config.yaml
rope_fraction: 1.0
parallel_block: false
init_std_up: 0.0264
warmup_steps: 245
schedule: "wsd"
MLP neurons of a small language model. Each row is named by its layer, matrix (gate and up: input weights) and neuron, and shows model dimensions 320-383. Each number is 128 + 24 x the weight over its row's rms, rounded and kept within 0 to 255. A neuron's up and down rows have the sign that makes its largest values positive.
A block is one neuron, or neurons of one layer that tend to fire together. After each block is what it responds to, as a language model described it from the Wikipedia text at the highest values.

L4.gate574 [100 106 129 130 148 157 118  99 136 113 112 134 100 118 150  66  99 149 119 150  99 133 118  96 102 101  96 136 163 153 126 110 130  91 142 117 133 114 151 161 125 123 129 103 125 117 140  94 122 118 147 105  59 116 136  82 135 150 121 167 106 130  91 126]
L4.up574 [125 105  82  81 105 103 111  88  96  96  80 122 116 123 131 112 124 159 129  39 155 160 112 134  79  95 127 117 177  64 141 149 102 112 113 135 105 158 112 184 112 155 147 115 104 124 146 120  50 136 167 151 135 142 141 122 145 145 132 158 134 102 144 113]
Description: Word-piece continuations, table pipes. Second word-piece right after an opening capital letter (P-er, P-or, Mo-ved, Po-w), plus pipe separators and dashes following numbers or headers in tables.

L3.gate30 [135 163 134 113  98 191 158 143 139 124 108 139 138 125  97 177 120 132 130 120 155 132 120 125 107  92 156 112 114 127 128 114 121 173  89 146 149 138 146 145 110 135 116 120 140 136 132 155 125 135 160 114 166 133 114 116 165 153 135 161 126 122 120 164]
L3.up30 [ 93 149 125  88 147  96 137 140 100 118 144 126 127 105 113 105 155 181  86 105 120 140 165 121 155 158 121 164 127 139 159 128  90 149 142 100 137 126 174 116  88  77  96 136 117 127 116 133 133 113 146 147 168  92 125 136 120 130 121 153 142  95 147 138]
L3.gate79 [ 77 100 119 123 107 138 162 124 137 137 150 146 181 114 133 118 116 128 105 134 132  99 129  92  86  81 158 120 148 130 153 153 119 125 118 130  99 144 149 134 129 150 129 117 119  94  62 179 121 134 115 155 141 123 159 113 125 102 176 125 112 128 163 104]
L3.up79 [122 118 151 129 108 141 125 159 133 124 136 136 100 123 168 134 171 143 134 142 118  93 136 154 139 129 117 118  93 179 111 159 133 127 143 171 131 157 135 123 126 118 137 136 111 179 155 174 116 165 124 118 122 127 138 157 162 119 117 155 107 150 156 133]
L3.gate347 [ 89 121 158 106 106 169  95 123 111 159  96 167 118 166 101 147 123 160 142 142 129 142 129 155 133  91 123 127 132 165 125 107 116 126 108 132 130 161 114 160 120 135 125 123  78 101 156 120 100 128 124 114 109  63 114 138 141 106 118 159 111 111 159 186]
L3.up347 [127 171 126 125 106 136 169 118 118 121 148 141 109 142  78 133 131 113 120 137 163 125  89  78  75 151 121 129 191 143  84 147 115 123 137 115 120 110 105 106 116 104 117 160 101 147 121 129 146 115  94 147 116 121 133 103 121 122 110 124 150 120 104 137]
L3.gate380 [119 108 126  89 141 110 136 160  77 126 133 180 145 129 105 178 107 155 107 100 108 120 145  94 114 146 128 148 108 176 114 143 132 134 158 169 145 123 147  91  95 106 104  91 110 120 175 132 139 142 105 156  92 106 108 133 122 117 174 137 120 101 136 114]
L3.up380 [147 116 115  91 120 117 134 135 141 132 124 135 109 142 122 135 134 120 139 131 116 184 144 115 156 155 124 136 161 157  92 110  95 114 115 144 118 106 156  93 123 144 108 108 142 157 135 139  80 109 101 132 119 122 120 131 115  94 140 122 125 118 143 118]
L3.gate398 [108 134 104  93 133 124 103 193 142 169  94 158 114 140 129 151 136 128 107 128 114  96 128  93 149 134 164 150 130 138 130  97 133 131 110 172 129 117  82 116  77 150 105 114 101 154 111  96 109 120  98 121 105 105 144 134 125  95 165 113 101 119 102 104]
L3.up398 [113 137 166 116  99 157 153 128 118 128 124 116 155 142  74 151 105 155 138 123 112 126 127 121  87  85 121 114 159 116  86 129 118 128 145 120 160 120 130 159 168 113 129 160 150 132 130 141 138 156 110 101 145 114 106 120 105 132 143 160 123 125 104 145]
L3.gate419 [126 114 125 114  93 127 134 132 126 151 159 128  65 127 131 186  83 127 130 124 149 117 123 112 143 126 131 157 142 199  89  83 110 117 147 118 110 149 140 124 120  89 130 127  99 144 115 132 114 149  91 137 119 113 136 157 142 116 119 176 135 178 115 166]
L3.up419 [118 147 123 135 107 133 119 142 152  77 126 178 115 120 150 125 103 119 122 152  90 131 147 122 142 122 133 135 156 135 113 120 123 148 106 152 174 132 112 174 130 123 140 156 130 134 127 110 150 120 122 143  91 109  62 176 129 155 127 102  69 116 174 145]
L3.gate645 [101 121  85  92  91 115 124 122 170 158 173 131 145 136 120 139  65 126 126 152 150  98 153  77  90 106 175 119 155 160 138 164 139 131 137 106 121 131 129 132  49 127 102 112  99 122 117 101 167 117 124  90 108 129 180  98 139  73 210 108 133  78 133 120]
L3.up645 [124 212 125 136 102  98 165 137 189 141 128 137 136 143 158  87  79 154 140 157 126  96 142  94  92 116 121 146 173 139 117 161 150 114  87 151 112  99 138 119  98 109 114 137  84 117 138  94  75 127 137 133  97 122 167  66 161 117 111 110 147 181 169 141]
L3.gate676 [116 135 146 126 129 180 128 102 125 149 153 169 111  92 161  90 152 107 171 128 134 123 142  84 147  96 150 122 141 165 126 140  79 114 138 154 175  93 130 163 120 146  97 102 131 116 119  84 158 153 108 181 135 153 124 111 161 103 161  70 135 130 153 181]
L3.up676 [118 111 105 163 122 142 130 128 153 118 117 100 106  81 101 117 163  91 119  88 131  98 120  56 139  84 170 190  90  90 136 139  68 102 150 125 137 139 109 159 146 175 140  92 129 123 109 127 158 123  82 123 117 155 133 151 110 129 154  92 146 130 146 169]
Description: Second word piece. Second fragment of a word split after a short capitalized first piece, often a name or title, as in A-mi-ga, Na-mi, Di-mit-ris.

L4.gate65 [ 97 140 126 112 113 119 144 120 154 131 146 140 118 137  94 168 166 117 152 148 146 179 123 157 133 104 136 132 167 161  83  99 127 109 165 137  65 120 105 161 127 142 120 148 105 128 147 151 133 124 131 149 149 115 133  81 120 150 124 188 114 146 141 111]
L4.up65 [104 119 123 121  95 116  77 157 120 128  74 138 166 111 113 150 136 140 174 148 117 111 167 131 101 138 151 128  88 151 146 146 113  95  95 186 125 105 180 169 110 120 144 100 139 117 137 152 110  85 122 108 110 106 127  83 131 141 128 111 119  99 135  86]
Description: Mid-word name fragments. Short word-piece fragments, often vowel-heavy like i, mi, ia, ana, right after a name's first letters, as in A-mi-ga, Kra-i, A-vi.

L5.gate113 [111 104 148 120  91 130 108 137 123 128 113 138 123 128  96 110 110 153 106 157 163 106 125 111  79 114 114 158 119 118 115 108 132  98 128 142 150 135 127 144 128 143 119 143 148 132 122 170 144 148 129 117 120  85 124 136  79 130 150 138 141 129 126 155]
L5.up113 [ 99 169 106 121  84 151 136 131 110 148 105 129 116 137 153 126 150 134  96 144 134  83 160 143 137 148 194 124 169 142 142 143 108 144 101 124 159 106 126 111 129 144 121 127 123 128 152 113 164 140 155 138 101  92 112 138 147 134 154 189 127 127 141 105]
L5.gate352 [122 161 133 126 126 125 163 139 132 148 138 106 103 152 148 137  75 148 114 172 135 121 146 124 134 130 164 123 164 121 168 125 107 105 110  89 132 140 135 132 124 158 121 116 105 165 139 131 176 101 119 164 105 162 192 105 145 122 119 126  94 142 129 127]
L5.up352 [135 151 158 129 111  96  86 149  93 132 127  90 137 108 110 155 123 129 118 155 109 147 101  92 150 151 113 133 135 148 158 101 150 126 143 133 188 141 181 139 117 134 111 118 116 120 128 135 154 105  86 132 145 115 137 115 127 122  99 119 111 143 149 110]
L5.gate407 [ 95  97 141 111 159 143 128 125 150 132 126 139 181 115 113 144 131 142 140 120 107 140 164 156 105 121 169 145 140 164  96 135  77  89  84 169 135 111 122 157 109 118 111 134  90  74  70 133 126  83 133 155 100 120 147 154 142 110 158 166 101 107 108 146]
L5.up407 [131 146 111 147 107 123 140 111 164 185 102 126  94 115  90 139 103 146 150 109  79 136  78 131 140 133 157 181 127 132 147  84 138  96 119  80 163 105 136 146 124 127 122 109 141  69  95 171 156 119 113 170  93 142 107 119 151 120 138 115 135 107 116 105]
L5.gate479 [109 105 156 129 159 151 147 177 142 113 139 145 148 122 124 167 129 106 123 141 143 109 123 166 112 123 132 148 118 147 166 131 139 113  99 122 161 117 148 125 134 168 165 111 112  91 122 147 170 115 134 152 122 103 139 114 159 112 140 142 121 122 116 163]
L5.up479 [104 166 150 134  77  85  93 147 115 164 115 140 119 144 141 143 123 117 114 146 144 110 132 169 131 139  94 111 136 143 139 132 122  79 105 154 128 154 133 126 122 164 151 113 107 117 114 108 149 114 141 104 111 100 127 105 133 159 125 139 128 103 163 115]
L5.gate521 [110 155 130 129 157 157 104 187 131 140 127 130 120 166  83 130 146 169 136 119 120  78 130  56  56 137 119 155 154 146 130 118 103 125 104 131 192 113 164 126 132 149 106 113 108 118  88 118 154 118 121 127 142 116  97 126 142  97 137 153 130 117 113 111]
L5.up521 [113 125 151 115 131 150 157 118 156 133 138 155 106 186 106 104 133 138 151  82 129 116 127 123 115 144 138 158 134 145 143 112 124 143 145 113 114  80 165 128 130 126 119  89  88 107 138  92 174 119 140 106  93 130 128 117 107  90 138 213 127 154  98 132]
L5.gate609 [115 131 144 107 116 119 119 150 139 159 106 141 106 140 104 128 120 156 138 102 124 141 123 140 133  94 144 114 168 145  77 148 139 117 111 110 132 141 120 123 179 121 152 137 139 141  93 100 146 121 144 122 126 132 148 105 161 116 124 174 100 134 145  95]
L5.up609 [138 113 149 127 146 169 124 101 151  97 111 155 141 137 133 132 204  84 140 147 126  91 137 111 118 137 119 152 151 109 139 176 120 108 129 160 110 118  94 168 124 102 130 105  85 138 130 100 121 119 144  92 138  74 132  92 128 151 126  88 104  80 172 143]
L5.gate691 [ 76  76 138 120 121 119 163 104 152  95 161 113 146 152 119 139 106 110 132 148 168 129 118 123 132 134 148 149 144 155 140 120 146 107 108 139 184 110 127 167  96 125 141 125 111  84 126 139 126 148 100 132 163 105 120 123 165  96 144 115 104 144 110  98]
L5.up691 [150 108 135 133 179 131 100 121 124 171 125 105 115 142 111 139 137 118 125 152 146  97  73 133 146 100 118 102 123 146 148 129 136 104 125 104 110 113  96 104 127 152 115 129 170 144 120 137 107 137 130 108 120 174 140 137 142 123 116  80 142 155 151  88]
L5.gate722 [ 61  91 125 120 166 151 156 143 140 182 148 143 144 137 140 112 136 164 116 151 132 112 138 129  85 110 137 166 106 142 167 137 112 148 112 139 152 123 146 103 187 157 124 144 145 112 123 134 148 147 151 130 141 132 123 111 153 137 132 151 102 120 138 110]
L5.up722 [114 147 184 164 109 156 143 123 155 149 119 111 128 142  93 106 107 137  98 123 151 112 105 111 115 113  96 129 135 110 117 137  96 160 147 172 146 104 100 122 159 133 176 149 141 123 149 165 189 116 145 145 150 155 130 139 110 145 127 128 116 129 152 143]
Description: Mid-word name fragments. Second or middle word-pieces of split proper nouns, often foreign, right after a capital initial, such as A-ar-stad, B-ac-ău, Maa-st-richt.

L3.gate136 [114 114 184 115 113 136 111 122 108 187  98 121 125 168 137 154 173 139 134 151 142 129 124 189 151 142 157 147 127 144 153 120 117 102 122 121 171 135 114 149 165 124 178 128 123 119 109 150  97 117 144 159 109 113 161 111 172 136 166 114 105  96 145  83]
L3.up136 [127 117 130 132 124 144 133 153 130 118 147 106 143 135 118 104 113 132 117  95 133 142 145 142 110  95 106 130 153 104  97 130  94 117 148 115  95  95 142 158 137 137 131 121 152 152 127 115  98 120 159 118 128  86 101 149 141 163 171 117 132 164 132 101]
L3.gate211 [136 115 142 171 162 103 135 123 131 144  63 146 133  99 177 101 133 105 108 191 176  98 153 101 154 149 133 134  98 151  94 106 109 131 109 141 137 120 100 162 152 113 156 139 126 137 130 178 122 130 134 134  90 129 149 110 145 143 123 102  82 135 125 124]
L3.up211 [116 165 112 122 180 128  78 129 100 165  88 149 126 144 122 116 112 159 159 141 115 166 114 107 160 105 127 128 120 141 110 163  91  86 197 117 153 111 106 153 137 119 141 120 102  97 141 118  77  76 128 119 104 134 126  87 146 119 158 107 129 155 158 130]
L3.gate215 [142  82 116 133 116 179 111 108 143 122  95 140 157 139 123 142 153 131 136 115 133 130 167 149 125 140  91 128 113 134 164 124 124 135 142 116 112 150 158 133 127 120 138 115 108 104 107 121 156 100 136 133 105 110 138 153 188  93 162 167 141 138 125 178]
L3.up215 [ 99 117 156 127 111 113 153 103 167 108 145 170 119  77 125 109 112 147 124 136  65 129 118  89 161  63 136  84 111 113 134 136 111 162 119  97 123 171  87 135 153 131 137 148 109 123 136 112 134 140  89 112 113 126 152 113 110 136 133 110 137 100 133  85]
L3.gate297 [109 164 113 112 124 121 155 109 206 172 120 155 127 124 142 119 117 151  87 157 142  91 127 108 147 129 151 170 155 129 166 135 126 113 110 116 105 137 121 145  84 151  87 136 136 119 138 139 113 105 170 117 111 135 152 133 135 113 165 147 107 118 106 115]
L3.up297 [128 168 147 143 140 153 149  69 150 151  66 122 124 130  98 131  93 152 123 120 136 134 111 126 110 112 151 113  85 126 122 161 126 125  82 157 110 150 125 164 101 123  88 131 150 135 128 138 148  94 136 134  80 151 193 133  92 101 138  73 121 138 138 164]
L3.gate310 [ 88 116 131 103 122  93 157 130 125 145 133 139 135 129 140  93 140 129 141 102 180 121 156 134 138 142 111 196 146 106 175  78 147 114 108  98  94  86 114  78 136 158 161 105 123 105 143 141 143  92 164 150 144 133 115 101 131 155 163 105 113 138 118 134]
L3.up310 [126  95 144 144 110 140 118 130 125 128 115  95 144 109 136 149 166 139 141 151 106 115 136 115 109 106 115 178  86 122 122 170 103  87 167 129  75 124  99 122 146 118 128 111 160 108 172 132 119  90 134 154 137 141 132 148 160 119 135 115 143 120  90 142]
L3.gate426 [110 156 124 144  97 175 118 117 103 119  95 114 105 125 144 154 136 102 151 139  66 125 103 136 102 159 129 119 122 153 167 149  95 130 139 102 175 111 132 156 121  76 104 119 110 118 116 137 124 102 119 143 147 180 141 133 162 111 162 106 100 104 101 142]
L3.up426 [ 83 122 136 140 163 124 155 150 106 140 118  97 138 149 121  76 168 148 115 144  76 141 172 115 126 148 124 140  84  70 148 145 139 129  98 107 136 120  98 138 146 131 103 137  95 128 138 169 125 150 120 118  96 155 115 149  90 131 102 132 103 121  96 157]
L3.gate532 [ 94  96 120 116 120 123  85 151 104 127 161 185 157  79 100 128 128 147 143  96 133 108 100 127 151  95 115 171  97 161 154 138 127 141 164 160 132 112 173 108 155  86 128 102  85 101  94 123 110 105 138  96 164 116 118 168 139 125 142 153 137 133  98 122]
L3.up532 [167  92 125 129  97 140 104 141 123  81 148 160 154  72  83 127 143 114 115  92 117  86 119 119 150  93  78 167 137 153 129 172 111 142 153 110 148 118 121 118 148 116 179 128 132 112 129 107  92  79 118 126 126 109 150 141 122  89 151 128 105 163 121  90]
L3.gate681 [117 139 111  96 106 111 101 145 162 124 114 148 135 148 116 150 165 146 135 118 165 160 110 138  94 131 140  95 129 135 144  97 121 172 107 128 115 151 135 169 119 119 105 131 138 124 136 173  92 119 145  85 117 148 132 142 104  94 146  98 126 129 126 141]
L3.up681 [113 150 142 133  87 113 140 127 137 143 116 141  88 100 104 141 120 157 135 139 163 117 172 104 124 132 119  56 185 139 130 148 126 126 111 148 120 123  99 132 110 169 107 120 136 127 130 136 136 114 141 149 132 112 143 128  98 191  87 124 128 128 118 120]
Description: Table cell separators. Pipe separators following numeric cells (scores, stats like 2–1 |, 48.35 |) in wiki tables, plus scattered mid-word pieces in names and words (Vinci, Battletoads).

L3.gate105 [138 117 134 154 141 114  91  90 125 131 137 130 141 119 127 192 115 160 116 124 101 119 126 142 129  88 141 164 148 127  74 125 117  93  95 174 152 122 134 131 137 119 144 121 158 124 128 111 133 134 134  93 138 123 138 101 147 147 148 132 123 154 119 107]
L3.up105 [122 122 139 149 162 127 128 162 153 114 158 103 132 163 118 154 137 139  98 129  78 131  95 162  94 145 108  80 109 154 145  94 112 142  83 128 127 112 160 151 113 158 157 156 152 105 129 110 137 147  81 152 125 129 110 155 125 120 118 149 147 101 150 114]
L3.gate161 [ 93 126 142 111 105 117 126 164 142 125 113 132 142 157 153 103 107 180 142 108 140 116 136 127 112 128 139 114 117 131 145 133  86 148 120 143 130 110 149 163 167 156 130 126 119  94 121 155 111 131 154 141 133 120 100  98 163 126 128 175  94 111 128 150]
L3.up161 [128 135 143 107 112 148 120 144 130 106 126 173 123  96 155 114 138 131 108 172 125 126 167 133 113 131 142  83 106 135  86 156 119  97 125 123 149 144 140 168 107 140 128 141 160 102 119  97 126 116 161 137 151 125 148 120 125 134 114 134 111  92  92 131]
L3.gate379 [125 160  89 106 160 152  90 105 125 131  89  77 119 163 144 127 150 129 111 133 150 122 161 128  97 172  71 145 138 153 164 149 145 118 107 137 105 128 121 147  91 146 115 107 130 144 114 153 130 147 166  95 130 103 121 130 135 107 174 156 120  92 155 143]
L3.up379 [132 135 114 113 116 145 150 107 120 119  92  98 131  93 101 114 135 139 159 130 113 137 110 134 106 144 119  90 124 157 132 163 131 105 120 164 151 114 147 128 157 149 122 134 103 116  73 108  79 125 118 139 115 150 170  95 136 101 129 158  98 129 133 131]
L3.gate430 [ 97  66  97  85  93 102 163 159 137 115 123 120 141 108 152 152 165 114 136 138  98 147 137 133  83  91 137 120 117 168 106 130 120 147 173 126 149 133 144 177 149 120  97 117 111 147 136 130 163  93 145 106 154 155 139 123 139  92 152 181 138  92 128 150]
L3.up430 [123 130 137 138 122 119 164  85  72 146 103 159 126 132 154 114 118 123 108  78 131 142 131 119 162 124 190  67 144 118 138 140 110  98  96  77 167 139 165 116 114 176 138 135  92 125 115 126 128 114 144 121 138 122 140  82 123  92 118 161 111 138 160 136]
L3.gate613 [ 99 136 127 139  85 186 118 143 112 120 144 155 108 135 130 157  93 143 113 136 150 110 142 110 129  95 155 102 177 150 153 104 114 155 133 143 126 148 155 129 135 138 113 117  80 131 106 138 160  94 124 122  85 106  89 103 141 163 155 135 118 143 135 106]
L3.up613 [ 88 125  90 128  89 156 118 133 104 125  97 133 132 121 106 158 193 108 111  97 137 149 137 128 188 127 123 101  79 127 142 118 112 168 103 167 127 110 174 143 134 105 113 104 134 141 129  86 101 153 159 125 109 138  76 104  77 144 118 107 120 112 144 124]
L3.gate636 [143 133 103 105  89 164 127 127 130 131 121 117 126 149 125 144 117  94  96 124 151 121 120 204 115 104 154  85 111 165 145 117  96 165 133 157 142 142 171 109 173  86  95  92 107 111 117 144 142 106 136 114 127  76 109 101 122 151 134 138  69  98 158 112]
L3.up636 [108 117 103 145  78 150 103 134 134 143 104 141 113 139 119 186 105 137 151 112 114  95 124 122 105 142 126 160 111 125 115 125 128 151  99 113 127  70 154  76 127 138 126 121 153 159 185 178 155 141 143 142  99  96 128 116 102 161 115 113 138 115 164 143]
L3.gate650 [104 134 138 118 103 108 108  86 151 117 112 162 128 127 102 180 123 142 111 165 162 143 119 147 156 122 185 115 106 140  90 143 123 100  93  99 142 132 136 136  91 110 117 104  84 122 116 165 123 103 146  77 131 122 158 103  96 134 163 184 106 122  92  92]
L3.up650 [129 105 121 152 155 170 153 109 120 117 140 148 163 133  96 185 156 138 144 152 129 103 133 163 141 132 142 172 156 119 108 143 144 139 118 118 122  62 174 134 159 138 104 121 112 109 129 154 123 152  74 131 161 121 124 123  78 140 127 143 115 101 104 128]
L3.gate678 [105 126 122  93  94 144 124 181 154 131 130 104 109 121 124 177 139 124 114 135 180 102 165  92 141 135 158 161 156 140 113  85 106 102 122  98 143  97 166 146 128 116 117 114 158 116 102 138 167  79  96 109 124  90 149  95 119 138 139 138 103 100 145 142]
L3.up678 [114 129 112 137  97  96 156 161 138 148 171 168 127 134 142 171 116 145 175  96 101 126 101 152 140 132 147 126 141 123 111 107  93 115 134 134 140 131 122 117 138  85 130  96 130  94 129 129 155  96  96 138  99 123 157 131 114 115 127 105 143 196 109 122]
Description: Second piece of split words. Word pieces that come right after a short first fragment of a word, often a/A or a name start, such as a-kin, A-er-oflot, Ra-ko-čević.

L4.gate130 [121 148 108  93  95 165 109 142 130 126 105 172 155 128 130 155 200 145 106 157 136 146 118 118 125 143 112 136 121 139 123 124 135 137 143 153 145  93 166 111 134 144 145 120 122 126 126 111 122 132 134 136 123 139 156 129 133 129 129 141 132 103 131  97]
L4.up130 [152 146 110 126 138 123 149 116 115 155 103 144 175 137  96 128 151 135 107 163 146 121 149 162 163 144 114 135 123 157 155 110 164 126 124 160 153 147 117 158 144 140 117 124 105  97  99 127 117 106  92 150 133 133 152 164 133 101 154 155 136 148 158 188]
Description: Mid-word continuation pieces. Short word pieces in the middle or at the end of a word split into several tokens, usually following a short first piece such as a or Ma, e.g. Ma-g-nifying, sca-ly, a-ven-ge, s-y-rup.